config.toml
d_model = 320
bias = "none"
tie_embeddings = true
parallel_block = false
extras = ["capped logits"]
init_std_qkv = 0.0352
init_std_o = 0.0437
init_std_down = 0.0504
lr_head = 0.0125
final_lr_fraction = 0.1
doc_mask = false
train_tokens = 902600000
MLP neurons of a small language model. Each row is named by its layer, matrix (gate and up: input weights) and neuron, and shows model dimensions 64-319. Each number is 500 + 40 x the weight over its row's rms, rounded and kept within 0 to 999. Numbers have three digits each. A neuron's up and down rows have the sign that makes its largest values positive.
Before each neuron's rows, "fires after" lists the tokens most often just before its 100 highest values on Wikipedia text that the model never trained on. A number after a token or word is its count.

fires after: " |" 56, " " 10, " (" 6, "|" 5, "-" 4, "," 4
L3.gate255:479450529517464571521562487480485423467487502515512550542486550491462476516486574469509563554446521482516487500526502503507525499444498453469553526450481434502537558512536499497469497482511537501543514543513557569528440508468506501508480486541508491551545487471542466405478541524450525467433502502588472527514520478469487524482439449525505479455458563482467551558496446453410524496459462547556424521458483510488461469475506552458513428472497475519461563541458500475575582481538561481519483503555516484488507537470455463486522468449535594565508524460535489515548523511564573517472500471481511511418565484497532532479413521533500511526559522505477555551465482529430515539576604471518560573524443492464474445531465433541478510529493446528488428512530543590444543519508505
L3.up255:526478553511456487471510544466474417471452470459524554598490497462497511505496562435470467496485519478551444457517492581458478454529474507441503583472506463537480533481592527501585516506557510521544567555551494538558415531423551506538465448474511454500538494530529513460466496532496537488487489539608423541558478484521533458556454493506455536475478577490520556504544464499554468549471508499494456596414551518536517494526463475495526474498519501464543512615515515447562557512502520514465482522536498392548502520527465514444429466413557518533542510459455440506486490508470553502514475457502551505508530480487516462459504552503525478498514505474516522463487523550444477514534530433507503509489433482485485464527456434408508509546550403510488486484565561597478507533474523

fires after: " " 46, " |" 12, "°" 10, "–" 8, "′" 7
L6.gate47:506507496514579584480532521520473497555431466432517559520571453455473538492490450501489431468510402491467400510507444477559520595509574536538444506501506472447468485520528373481461506491537491483560486521528462528475456502489550501555518523530396522489523475483509511481510511503567496476488445516480562486514536502473489467512515474525527468515494548481455552489471517481519618444513534468571462450561562511504470415523573525478467561466497474508547492482428519421514453492474477492427543541494546556471476432470504472486559520516497528449481532473477464568554459431441503558368521537501469519495473472474549482501508492539497478412496534476503449408508443442492535487568544502432535502471531499472456515511504489477551524447461531525482509469515496485494543507445479
L6.up47:565512592491452510527511465508482464500470523467532335493471476413509508447508531532511480493493535473551475497497547529505498539520462560551496521559499469517523467519521471426486467497569500443507527479486588494506528423457502533555467525467560504457467443465568473488562520540493472529491546500469574499448584496478542541445502491495509530578489502513481522539527534440470473401531528482547497521502434499554500562571407494529455483524478443512497474603527517537487466483542459455557519513471493503488549599480509490538510482404438447463461472461430456477525533522489471505512436542483501520480504406526488522542474516558550550495560504424472578519496515450507528558548575496494465520492469502486525549513470472520532531498510495505547531499472554477408511488526498

fires after: " in" 42, " on" 10, "In" 5, " In" 5, " of" 4, " with" 4
L4.gate817:461476530551531492526578506510456576522544416516440545508580496531463455495480462482534539460504454520454508449551423455521463520471499513530493542534497557461572514414469516445514532468501573487567579528487581529532442520418523471383483511453516446491482517545483500527518402428489530458438477490588495556563479508445520491459550496469513524538495530513540566479521508544422413451554484509487515539437505551491466486498450573467482479513529516579512473536481465474493450529499398539496511481467567503453492445557435424449474483560476538488457533555502499543473489483530512469494526516558530460489516503472523542449445504511553553516515461438477475558517528536483534435544578441525460497539510445458479469531477556409434553510538479491500526533501530472450482455494441
L4.up817:500553545480417411526521523530507523468512443509479514625543538472464448487528482493561541485512533481474515406496450453511464536425556419492513545466464527563498456459513497559497528507461507464485485546426450446478538486539478469431490547411557488508549484564486500458565553517517539501526492548441550544550480403536483521427542506479542482464514560486503561526545405454553504457526504475410411514528474521455591491569481541506457472518504506513481507497489435562562516548513441537511549479473545529348484516551489452494563489551535471537479464473504523472519480451524475533431547524476541604465494560475596446535416397537549521545458495514526519540448501469520461483462470489552455499487508499488457432528506478468516503533496546536485534507418488526447529523472521

fires after: " " 38, "1" 19, "0" 9, "\n" 8, "2" 8, "9" 5
L9.gate67:502511554469537530495537538495524429443520524511506476578534548477512460375528533505514476532449527462535528548532374529549489508468530508486500556448489467439490546465484475493550518430541479468472455509492556503461484522517536450495484424524528580568469503445512559519584546494495474483479502462491521479582479438515483593526567512565493476500463519472411497551522448522500500435460450472497489466452509497494503519480504514609505451435444508388512500523458428486461580558510555523489452502498536497569537446568510492529555494525516525538417494453471527583492564558488483404450482496532518527463506549504456481507527509501459481446469538528511525519380488531491454497447503539502518549451542526456480530541432518535541548557488497551526537497596455413493533482560483
L9.up67:472441467555480433467559508509518496508497495476496474540452553561471584433505455498506534491455472553488506541504445497588455530524492510470481525501497472468494477486463541556531454499532472519510445553484493514500568559485498499541485417502483493487485494463562546481534504579559540509538482452583481460514500587492453516475508568446525495494436532499465517607541407502472553477535512432470480533501467529484502487442480475563560461460504481457462531499509522456495493530554583505464449510466560469571459482480468496505461527488496521564422564528524515576499527597437552440526477495532531467452519474588492413530529500494518543495474543461488522467478486513507522502560585425517453494472392556503487571496485488519550465486445504554575602457542456511480466522494450

fires after: " " 66, "\n" 8, "-" 5
L8.gate648:532409538450410542483465595605479526474484464516535465465492473456482541433434445442456556482514489446540591535500469474577504464524501516506516508537453481503518437517474516524572523436503498518533502445478479526502465469460518507515472508523544568540468492540511535577515443503506493424535548443490468517595478518509445481437485538501453454579462539466588491539533518451478546450426529500464558463472479475507499576525558523495472394487512508476486451567474483496469481489529556508550552568500470543489515523483510517590587463514488572555499499520522567525497565457518505503550530509481456463486482553483489469511543437446486424490494558465498498500529466494441461515488495543477451507458500392504573553464533468567514555491433504468546535465490490514444566502502490
L8.up648:540546466542529478531511501533558540551425538415492521524525475552441404481523488491515504487554538533507518516541501523466467459498523483467592593484486487496516489484485516490500499503479513500474486432429510428504496487486490460469481548462527450521514487506476486500552488478427491473506447489440441449557490572556467495477489524515496456461435462513459512497514512533390499477440473462462497549494531486502531472531471538454534519467492558486503572538530449508518440521572548553495488467585422485497504445447519528465580516478408516552463456470544471541523453531532516489462485486531509466509524476539498464440499437491463517495494495490540484484462516468510468488472467489518451569563463552579457497501465499476518489506453515466552501459551543610484489533434450

fires after: " in" 41, " of" 13, "," 5, " against" 4
L9.gate411:524469446553460500536535509454508475455588500475484554575528536484527428537527491397449516524512489497471467518496428516465448461522496518507456585481548482521474518459508510494475479521528475545487503477459488537484441543505428525473532497451433539548561565521532519523571456521536555471492434479494548514518412553539483463555466479532458481483462466512509444444471507451501430425469448505551497541463486516460452521518546406555512457538529482452533588502523507495553492493523475524527480463539488477518470414553454436462421432513515539520585447468493533508567549529472473504496516478500504509549416466500501473510567492468521531496488578512425555510493544534508508467520521427516448456484515469543533487432541500574417472485567548546448533528508494523481488624422528
L9.up411:490447523495509476495514497541482516473483517463492576489561529451516480539492455490524484450489456540501459488517433487450506519460450517557496518456557581531458540523512517498520557537450482457571488485437457520492458569516464514518550531369494552458410486467511565530474490451501515491537485515506504450525485469545474510516550486457517483573486513509506559519543485478495483379516424488490544483487471463447483549555466442522465415568559468508434563566534421504567484497477497495482543498485514540473589507503515547541476525522517427460513534492557519549559501536494484534529515509461437484510437526459590506443545556480520489502473534503529481553434552516491482492528553533546490510459607473514546448487477515602428586477529527492443558497481472509490468556554536

fires after: " |" 48, " " 6, "\n" 4, "the" 4
L9.gate649:515555478533607548424521488439473450467446526533549500567504478522537456426513467468484470442452536501535510530502520501458532483428469476489512450497500527458520510532548467551466551490466522506552426482356480526560534506553539405448436516510445433453572456472472495540556571483461531550486503560551493517510501472623513463474500516524532474495602453546545536483507467475492524481497429510580475492574468509473489488484476501499444427499458499527530532519612507485476495471509559510495512593458502513464502449511532496488467469494466492502531462471524472455519470456460491506444564512550450498485441518499475513411545499559526469422425426529485470531452422427495522554455494564558471522472488486489489495491509449513459446567521470493522573489460538547521504493524503
L9.up649:524537493494497512535512452458422494459436459455538436515456500547485496453496515448472481521517526508500488547451522496553495458518498443609520477507435453474428530489496430518480469517501536517492497506358505520521518483498488451575449481508489492545495558475598493470471556475467493487486586518510538477477458515472448519476494528530419490514510459575565441556444519467512515493537480469542429490534452459494429431499491516532513443478458491537513504552547482561464526485470478494566497415491505496469442520470500465504473446504486465476529442441545509438491522485493484528481491465403463535557516541475516476480544563528507500489479458436519555499390528421538479536518541488512471458560489536480526431540403446436443503515533475423482398537478417476390524459514514

fires after: " " 77, "0" 9
L5.gate697:494513480516472534503496448547567491532530507508574471499543504446469468495492574506483532545500470470556450479483523535618443532416513532479531483517512411515528524469558526468511485512463508553493484475469534525527527494498513540502488468547516539539492506482543495439443552460548506521500443532486467555474540490435508493516552501489486493521451488460602554551501475435502495485507530564532499538478503507410479503493550533525494421560434488508472507572471466476557523424516509465499412467480470569489496499529445516445533477453494522521536447512516476599539553533509550470544470542528445480564530494456476512521501528460519524575575523489521519530507490541440538552440486521474585494463531506505492523484407452429545548546505453570417563442488450493448491488565458
L5.up697:570478579519445387508571470523514517539509520472515422499467449464483468475446492493511447560513476481540461506485533476528481528472611525508466486520520421461518546479492460457516467550510460487456479505545487483504495462512543480427478433442484486525480523502543511476550513455472491536561580516496403473482463469491468529447588540535503534504488453547511524441541496462479453478574481485530524494469530463490483498472511524508465461530426515444422467537519486515529516524513507516456500582524481480494517483522515437457473487542594479505501480482480534504508561506544490534461467514433472494591475467521518550558477509429488509555502439533459525541441486524522494442435475464446516563498558485534570546568413429469464524506372479504446581452569465537457558520458465

fires after: "," 23, "1" 22, "4" 7, "2" 5
L12.gate602:491514578531474522467472518423477505423537512557453509463466573532494582472550500542545538482441484470593525495472556474483507488536418541505485457537524493438461524487529513472537421493509533498436555492484502528508498450508465491530513459511477471469526489538527546482560538456473473521564488464498489573513434514451535446476476569482525528485508494440508464507540540557572469484425506550452495480547478513461458563474524458564461468477447531513475440470458546485504503518463543484458471577549481544581489427521556460476568514533443423524467511488388504539462520519483520505415545470533500530497535489544505512431405517517516516447538486500398430534465501505441454445516436485530514579497499463482464443502501551535511537568553519495473528572601516505533474494501466
L12.up602:478484520498544504536491528505518531458523457437531592581511555503502454468536505525508497549510446544506458525584498483390439523496513509476513521525526434505536491526479439538567513503480515473523509537488562525523447416503523493505541497586515448513528539526503469529513519473554576544499520503502477522425520489514497466445502575465459492565591452469451495460532546465507527460452549503450462539545530547564455481451544460458536536453514472461552513591495524511427473499436450514535489454544465539537572536525528505482497500512485544424442597573545472434457436516495533487574539498580524458538482503473440510520509491484529456461524541504453528513546448449509511521432521525496519590490518542536536564527544522475497466501526512498424557443419557542472491509499527

fires after: " (" 43, " " 9, ")" 7, " votes" 6, " m" 4
L9.gate651:487434464515515503533499509495494531603465564490468490494522539407477464535540519530480449501511464510493490549457460495449500536524480473517485472483587459517514442496516562529421528460443545524497529480466454557575536512446477485475526501493476482457445553444514501576468455505496493439523516506524451510528436451488480456409500466480475472515413427525526505462552477524580585539531538501472491540456532493560519579529499488418564448492457500465389581575443546488592502432494481436455490481548486499556538439564516477436488510421484462478518479529547510535473520472500450516555575487526530470562531524533523529518540539504467536499525560476502488496499484458470421508551493545478414535487510485571478520538517440501511548520528508473437520441512449432451544440479504
L9.up651:512508507541498496521531544456473510527554419498451463480498485543514545449546536420526449499491505534561551470561465506544518523481550456507462476477489550459488520443495445453462540556483411482553483451501468510455448521463526455512477545486477548527569546533564554467547524500501468517447486520551413474486416607513468467458527522550492531480528523544480465515417511492529488386490531498489536566461563482451503500475470554507561498587456464505418501505440532501540486490526470502531473480422490553505512504461469487499540445530518549478517486533575569490566470489450514465440495471485443405481508458416524598481444521454535540429509506485518500461509435468508529462497403439510512477487488532499472497428500464456503474515516467553491516568502497515423518510482477

fires after: " " 57, " Award" 5, "s" 4
L4.gate597:516520532487537470475481540538481497527554515587520533429573529453484522565510509473528492494466516460453452413526500463508460558468511478494444483522469488470484465504517432463516515509543413477508532449525510363569503485532468474493533538414500499515532434508506511532524484516576552491513522546471469520528537466470527478519514483486484507488435517446513520471542491537493602458504487515509488521507456540483510473426505546447519503514486479499492510467551524514507542529513498549458501440607431464472464524481458495528480531481436524568512528485468481607481524546449482498431494444521563461498513509405569492493544534525598423519524571468534471580562483475433470481530494512448501524524488573499476492506510547453504612544462505470481488547507503500390536553522428
L4.up597:539487576534477452457515469534469492500450504517456479525463564453508511540511515560489447574431478404511400493571510473461462592468479465525539580523522514525538534436447480462507499440513442527555519479491480471532480512463529533431563542500531509514570438521494474586456406502509474451519544499519475535539501477480543485444551497557504532455501455447563477440500556515470556566509484516484512517503468441494560530489534526444453490604459528498529505428587550573483458540504526517411508505481503416430444475564476491473496491557541496491454488457468537533526453520564502500504533512492545525478456511504470483407507553451554462496537516493526513504469506529491490510504558508565569531482577534534511530537511618488515477533459534480547539529532543513456589480521519

fires after: "0" 21, "2" 17, "5" 15, "1" 9, "4" 7, "6" 7
L4.gate602:436491474519510559469486553510541479477527596453553545532497482464462480502454501521540510516520479517568492463531604468473513521502555499501527418438522522538527504512503521441442488513496488553553481473495504479469468506481538566430490564482546564484495488549486544436528492491490494449528556490525517472525493450475519541561531462513449523520440489480527444532552537495475523530477485522585493524517538475474560505497546511577487565443450474460543535573539516470477531563409488542535434475422515580533454472516428497475473505490487589527549520475414517549450536508448552407469530522437434430546472519516578519410517548470421505542585494556462508488512572500478472529426563508538556493520469546520528524469525506506507489461505546488488481450481478573579455457461467
L4.up602:514525553510499510541515572498517522562504624448515433482531464485460503508488495495474489527549451479525519442489570454485480545503485482448459461520547470588558480498465575484514530488436504473536464491466511452454480483489507479405566495501516547428493498505419521408584481534482539417537463481559468540460524457449509497496493541456442532540430466513541454506510495486443562456476487452540522512557526504482490471520516517529483609477376457506549522580460504528532511526543488492486499518464484519553487496528491437481441509526466517491453557454439511505493513527492528474557553549477395391516459454495559451453533501465415530528542522562452532461508543547543470466468529458526559475479471519507559499432496518446500502512487501554536463515478436497550455566558458

fires after: " " 67, "'" 6, " E" 4
L4.gate588:467519473493469473487525527527568526481492531423486438488493529507489556494523575486477438460512507554465539519500491530494570551450518501489540560456446489476494552434578501558547499541544577464465531544522554507448464532563501538544509507530532518501544499546426485443515472493490575468519544563525540506529485501529492492464486455529562474426517475509509473494449480443537515490422459429587473500531527492492477542516431475500491488445508540428431450518570516519459520421580562474426511428488422476485530507535503472507475500556502482506531546453343565541512477501474487591486479433559499453509491486542437535486463511541461493468513452442435489471490436553525537507526459452589454475502485461503464443493512491464537556563430427578516543439563402538433537498499526
L4.up588:518537509471499568506491537490352453441508465457503439465516496549482503453527451512483514559555513509583459482471511572480532559528480541486538477512515534446472496485497543490601538487558469511530538506518566529463492436507553526538471523455512415463488516487523449493473511578599464513474422515526497485452507528475560588560538488472480428498551449470454537564516491543518422488459493549550517487525538533469503549535459453448577508546524540453531550481486556452478475542500480449463471502516525478557507448488523531517581525547505479504532505458474469516536475531515514466468499461506471472476558397543520584516512495533544464471526541486446555533508543497390508555520472473500520581483494529461511539413442554544549479500468494517555520548457486483484516496511459

fires after: " |" 22, "f" 10, "7" 7, "8" 7, "5" 7, "4" 6
L9.gate193:500539428437503396448528565540499492493523538470535449531504422477510538523435544539511496509465535451455535528473491518467479483517490520481505498542503577472482481526454504498494407495525459532558416526470504474516489467540597536501531481513504502534488510531501525486508427477490551485526493459598508472496496488522543572474513451503496512464465448511555477446527439433451458463504537543512510479584454502525476485452501540572532463534495451539511413602503518498522427485526513548450492526483459547510599503501491443519464469459510502511534477496416477498433551500540517477539515459533540504502544479518528526518445526500466515448465504509460502426538521499401505437479539583489531425495504518475534533530484534519489474495418565482500492533541451474444519516533495
L9.up193:532556548544584535507521556490537519523456461538511509498546455529530511517488475473582560502528450583484511563495504563442527522521547488423539511503540505522585511501465542493429508455629498438472542467525496476420539542563439512506435469488461495477498488521488431552565516519480569577497398615458525518528527522531494460471473519490507468502428469483510492492528552499498503545546511531499518557495571509509516497486514449511505485461516506443503482538478514528489498564562435477524500524467543586456525479504461552520535470529441476524493561543516602485521491483484473532436471429548556461538508520512604444502455497517556542456472548450538480437486490531543459500434422468456520474493569518519439537476482485526461523487540497525439511510506481472545542582467533

fires after: " " 41, "1" 15, "3" 11, "2" 8, "5" 5, "4" 4
L9.gate633:542532536493533457526473479455503526527545543533449478560501523425536464463507403473490444576472532481493470506478544471440459489553503542535466502449551444529472507493458486514539478456546427488531601532486485560588403498610446560455501520389516577505500449519528529492473515506562442505493497455574531458541453531501473432481561489575529439506511502493463535429519525497528506520489524582437508441521489456505456463504470456507547475397491441491518476473470453485502565524544496501503489423516503493486500474560494526541486543538554502475530491541472458573479545552543485572470475501535463519540470464504515544442543482538511546483567545498533574486493507504468503489496546511449573461478506465607410526495514494416459502463471458497435518432506478549483598500506497
L9.up633:501512468473536508509507471488534572468473468483513488544427547491498479458497498539414485563424435569515490486551466488488472468509543552529468513474503465528535534484558508482528462504457523528579486566484488572502519474516525428525564497511462527429502555501521529504494474469534493519507504509484532499486474530476516471450480518507539488530562448463553446491484529517561493504495502535438491471502490496448558471542464519576449479469474525528482497534463515483485535580480485422528504487597470455494445451477481478436530544506514562477466485507446510507500517487510447518433475466462477518559525530510364615517500495551554499521560523473420507472528543440529501537512528479473554492490465450539429522584503505461532560481454486497427489410402488547529480569523554

fires after: " in" 42, " at" 11, " In" 7, " during" 4, "In" 4, "8" 4
L6.gate274:520531496477571423509511461496505487474447487517464468557524570532418443432501512478482438477528490551501468491384420479560500532526528520525505490490547499501489529442477440510490414518470539492520567480438516558474475472472514508441446499470565514494515574494489521484499506544463504490450450522515576494482466524525472488438513442510541507476407521425511514513513440471411485472552513462454466509491446435485494520644578506461524469471519483501582517524538576485478505527493414469457493508618467499510489475551478469441504439474524503522460493525533536546511555568518414561541437506508489581526564463521509506523538452526570494523474444507574483480465520558471533550533503503539540417446510504472567512519505506526482476510514471483452445516429474487508509577450490
L6.up274:505437539481491519469488501538545545479545507546476555504527502479479519577424395506518501455517501458555468460506512479523447442485547488511559513505496566406501429509536502525441474474467550514544510558477590516496473515462531600510431459475505444455561509595468491445449512462495568520537472479559476542527467476579547518491540528470562528447519536504437525555501492425538460498460528486510427485533573513533540486546555565444454530423494532510522472510473515584553489459492485530446525560449543506489524503491403544445441456547511508540478481433534547450537514437586530514459497501521529439485542487453586514547451437593547477520508489494523534447491430541491460566516543486571539484551548494453531515517484491496465498559478460508539505526510537512520470504531524

fires after: "1" 25, "0" 22, " " 12, "ac" 4, "2" 4
L12.gate776:559477548489508525524526522500474461447476462600538545506454557453543515591496506433496479446479456461557538442582460548429497519463483471553501461497461490448407525532517498461528415526503560477419475521351519570488466474504474464487458535482490520525497488480417396432459505502492460486518511508542480520443502482489530536467515500524494481525515496533562488487477483503605441485493462529436450540533591457468516507472505484489498536497547546488505483469531520530492457532504432520548553448454564519458448530482481410498498495524531482514496476509481517479536469423431531510524505494485486537548526517412536479492473500568455452478506517504471519500469522524505507519484478486496557397509504532526489499442500488517534496479493536460535538468533505483455477467522457
L12.up776:441549498506475498578476392539513459566519510527447482571525494461469522395517514471460560504500497520490488566403515507467546550545558532564558520379519503449504435444507486447450518530438481510526514495452455511477430566467501541467548480444420587501521476516509526487491514488512546554506538504481521515443534505536499508446500524527452464552450391515499484502440526483521411470519495531527456502443469466506473483420509474419472518457509477533495579567477512497531505499493475493494554481466478495469492468494504506441540480486446533521575526533518457514458518505497464425494486481502528580514481458571444470436478560439584495495477469545478478579469540466496484539479500502511549540530480493470491480469507443526488501437452489477499499543509507493488403544560483

fires after: " " 62, "–" 7, "\n" 6, "2" 4
L9.gate577:478515490470499551498494504558490554529519503466468460489546470461428478567487468458549464484555509578496561516507531509486477447482558518409477515585539482519485497504511476489459495544542499475518465542533491509509482439463510495511463526481525435458541541532476454457451458505484528465489514408528508486508453598565516495482513489536585437561490497512427528500459517447524501570469546516474534579495455448426530545481535524534498506502480542489446472509516480459468471500448472451470536454431440534452463535495570498536563480516554537534554476479567485497522571450513478558443489413519448509514517504558496466479520517492426451492541489502511595458592532455419450464479499520490570579487564525518476468470553529564448494411568446548543532506493459483506500559536497
L9.up577:476447446505511593459457488496492511479499536460450517488501453522500468465516451474527511460505531501487517494501498523509506533569533485417518468512556457501468491459485519502425464570550507532480531475488467495480481476446460494519456545496551492499529517489475379439526559437544551514462444477522507446543551522599489475533435533537540450502452533537481534482500483494515483509503543533501464484531520475504541501569502626576549539418491563510439502480524428493509492519439474520531561509462501507536446519500574500544469419530476532512496477518575447527551520447515508483570579537504491420504496568576427469501565529470502420571555510480534536449493527477535429455501502495536477491475577535523510532606514453511491511480515532444528560441536412530519476519426480

fires after: " " 69, "–" 26
L5.gate150:461522553437540566484464488509380406481529551529498458479480504452465468426525492498422480482493535449520459508526500493495510523584573547423469534494427435451552593528520470433487502493465461459475492536513548525557555455493528479524531448579498513527507423464611463417539540478506495488476572495498444451527458476500503447491508520432457547528480456469481432544544567545432443502518535498490490477476467516481464485515533596502550511501501493513460505499486508447512484487602529487496515468516472525550498460467527479456491456563543529532506519521560486511496500451534447499417514500531498464517520536411501565502535480462470468547474528509484465561449523502466484507514465577452520519466450415514554497575481589479560540475432481500470474518517548549439506506499462
L5.up150:507529532461495530494459527502459440452517558504493482519531549422531494482496533534450430432511555408533426560578493487579488508481523484495523487449540485453499496447470458470501472420501459486518552516589472492567539512495490484505458495456515478459515507538490516435519466557476442438488513475408461522403587575461478474496491485497496500545430438466437472471521498529498472516524503455530541461477399519433505494559466534406513466521485457521498470444483490501517450487542572522527478533529470508467526502399536476452470483549530539528527507468495554487491527446486347500456545478449506457584519441472459522418527468507493425480492519481487561507492505493493441586497505548494492567514504514437472544502483556540465549508518530567513502471494518452416534510531462

fires after: "s" 48, "6" 5, "ers" 4, "es" 4
L4.gate337:498551475512465526512482541501571525526492510518512508468452427552436518489468486479558451605524448474536514620612479560549536519511434493445502461548483551575593552472538538441564492473468521468502459527369476540454501549479478541462512464586489554525501544532503495523513402465533461479450593467441504478579471505509511443516484516489505525524503535381501532512473557469483475498490519480530470466531522519492530559463477492497536563479493458479483518564540481500524461528518533516535466512494503579504461492546461407548485538420525471432459516483498517505472460530539531533486525526483515492502505556458541517471505527479499469476538488464514491471421478541461562465480557474525485519477479449432463528490514443491540468514485530529492491495563559486395542442481501
L4.up337:513511489494473458514533454518434520463539475518473479454489539530551445452484464539481516538426495465537508456534455435532416512447563530461481497470575488527517440422454507564512538488458511553489499456543466497484539504489493463438484565512536456492469462497553487417457574485491505506520425452498464466446570495505504496513505523426526527493489451603503483480440479460460514508475460529489507490475483479519490411471492492502474410469416513425457560473544398502518521428474556534454446539530557469534617540457499527448508431509486552541485463476547418475499547518585583454512529480530485532537407473464496503450580468444523557532518500548531512505531538498449534466471507536489468505491570488527498515467551440503478529509490469472443453483562467514477493471508503

fires after: " U" 19, " Ro" 14, " Z" 11, "|" 4, "-" 4, " Ja" 4
L8.gate415:618524473496564539471511496494492488525512555516457488474415472567497540417537474500517469452487540388500537484490489465485473455414506481520528483527495491509539446438479480618512516469495601491469470466538500537518500518432464500488521555467512486446514477436517528561402476504524479507556510474477488471598513458461431505491490478493498513551439527433486484459547524540508504499530522465509510507498515489492493534443490494555422439473474477541434528500408498486533449493503488523492373499591537518532410473479488529558536493439456421461469484497525554506527531472468481549495468527429502456510488487464513445521459500553416493459563552536522484444483476510514487588462546446524572488461490481493590488499545500514518510527530469458531521524519452448418522586434535
L8.up415:524432484448505551514542496503526514507527485531480544544431472505542530440486497511478455397456538506458577500555472497554493453484562507554546521587532426516473460462542577516494492477549450535497480520405480489519457542571494505493530509542479473499467516479478448560486477471484491559546589436452464510547476514543489530430553536482483539539502519508548554499483559534512440572537495513472458501491499540509515481495555454560489458483528541485505515542460494427505464504571497498487495489527439454472500395461478399547481555523486534512511488453516456534452491495492498573582482406533513476524577576551573498397504516534553467498501586500523532455473492524548471473480476470509474452507510475509479513531575412431490464504468503450493471392482533427552565493416461

fires after: " " 70, "1" 16, "2" 4
L12.gate710:512556464482547558547499524522443523510381538460492448524454530509482460508384451444518516514537455448549559415574494486481517470530497508455547562479404486437484471460591547472515453479590556455473448447503466545520498486463526460497469488494548517498497423483418493499453417553531443528516452527509474480515454549473425411523565529518530446479476474506453451497471405524511495452469514516497544422494525407554495496435550454469482516496481491460476484576462509437468526512498457482483548496545501552522524442492543449570547457474459497466489506502504520460490542489448462490475504529494472519454477463483504537436457575565422511453514480584519418475534464547434487515465469435547532481553508501563507469519542487479506498490499488496460468446525464511466501538535458
L12.up710:508550518568485509536504511464514523497463447483494447487452496462457444438474432463425483507460502489467507470490451414506458495451491555447483504481535516520449499490468553495508535531515584501485491515582538459505424410602423507519450498504441549528551505493443509532532458477590529495480488490439520490508518493519508473490461541494465502577541476536463466423471516474593482471504461519526572500551456511475503467550547517502514514525553453509546497516528526433485535544498533556553598470560555485505427484541501459505542469545459579493509559557488526510443521528507453482579530427460523502497405452437511482496555535528524490509482469475483517453551444460459540449500522606472497511527481492436450534422496506406456494439380517488472521497452533532528462539457558

fires after: "1" 14, "4" 12, "7" 12, "3" 11, "6" 10
L8.gate59:524506477489461456491511471516463493480462494471564405449467423542474459478477465487429541483468469440572449516511485542471484531492561510471466547510498478485389543475553525596470557496517555511536428482527527524515512512497453447481527493495439579463591492521511473488496519533470491499503462529513582594543577442462485433490469537524564466488490470510461486510416422457481527537558571425480523479510443466496466419500548533486528572525517458519555491503541596535505539461516497457509511505552448489522504512541515539472434460537445522469585448529538514474518529381533453463471517512444417454468439499484505488474482511520516489529522505580564523528487519529493569536525497556489476509499510518470544481487462462476480469544530526512496503448534477490504467577450495
L8.up59:469517596510530497467461507426506491522519502475533549531501508474424509417499454464441454523452490520481491418475509459518517446497411503483511448522445469518504594511509536463525458474450545482543582497510450497497513417530412527589537491528623529510518544491545565531473469427485530478449504523516528461536496454507551470514542555560507486516513531565492484484484467527533510491538473463536480491439452554506505451487572479457513483533500499554532480524472506448456497516587511576536489499458564529493539492419515513543488461505492453530475525535557577501473505453444552463533436495442512542584390524512467467552499481479563498473441535457533541497487537545537461510481478529465586520456519447580464498541514491408489450422478494495460541489581420476483545550405475

fires after: " " 32, " Me" 8, " E" 4, " de" 4, " Sa" 4
L2.gate317:510550404564461515498465506511559487569521493476509519433466540510481486509455509483429486523507465473524532530487506541534560535510520583504518513432462486560502529467489442505505453509562496505518502486497544504469543432460519500516453508511528461520507472510560531480520529533496473639453503425515586532475476473487433532555497504491490464546484513444465469574455473455471555497493434491541421455471507442499532478495498524499488545550509519474534550508496474538395453438474504575487519515508475556492520560526487492493447568543487503536484541500499525525518507451462492481550578497574494521448479519539467570512457515515524460531469479513491504534479498611535533529478480552499542568506417448477471484520513497377552523550503479524444538520422566539497506398518507
L2.up317:508526410499466481491453529467531500572585430442520494469472550504532538445470544476467506512497477437533557514476503508572547491526514580508479517439475519566536578489492454483534456524592571532502482498507577502407559407450545489536492503516518460494522458506548521454493507496503429606504518450527545494519488500460424529550524542483538493462509523406509458535485423507496510467492425519524437437461503462547522565489489526502488504510515488480501575551472497515392425505522536543552496511484444568503495550477491497497439597544501534509489564506495509562523542470479480524551523493601500497442458465524483565507431509514538443555490478527482528512478554560545524526508482515519531564515422419509423481489510545417556534554521490540511585514451503510460509431543464

fires after: " " 38, "1" 28, "2" 23
L12.gate773:503560526528478444572527450418591458484436464518484498496494449509517475445503474473528581515474513493570526491449472505574527455505578501461497498497544482592498507487466437534536500450571576448494435487569494517481482450472498508490461491469481534506562450515441554504448477512524473520502455533552565472484450509508472399558580486499479521456509512498509507432463480510520494548502455513482469569467511400545470469469471524464454484534504472443468578492439579518508538532502499513558483465554485508482450546516500537503464497493457571471493526506549431454414558515463453447475527482430361445579495553534506469430480576478488485407448518505528475532492504479473599449477548491521528432475482487563458513489496456479521468492472536545391553493496566535480550518554481
L12.up773:494585512512543473508456515449506520565576534520474470517431548505465561520475480464510570517475511474504536477501527473439491425512538548477442443506487468544454542454554491437529509588519534397518520423435513459509505456506482479443555459474493511486473552498513504559424503528499577538435517410562467488536407489474528458475468553523487470496527427457585518470419459553469484501573467520524511469497467490479525457473489480415572462460525466511467508520536464496510528528511483443511501523554559580536473555473488556452536464476549493440527427472475517539481545465473506543487529575502450534466514594507488511447537495490481484469481524452522482453529530518487533435470539472505515495486420480509535459526454470442487469556486484506487508529451521550507543597461490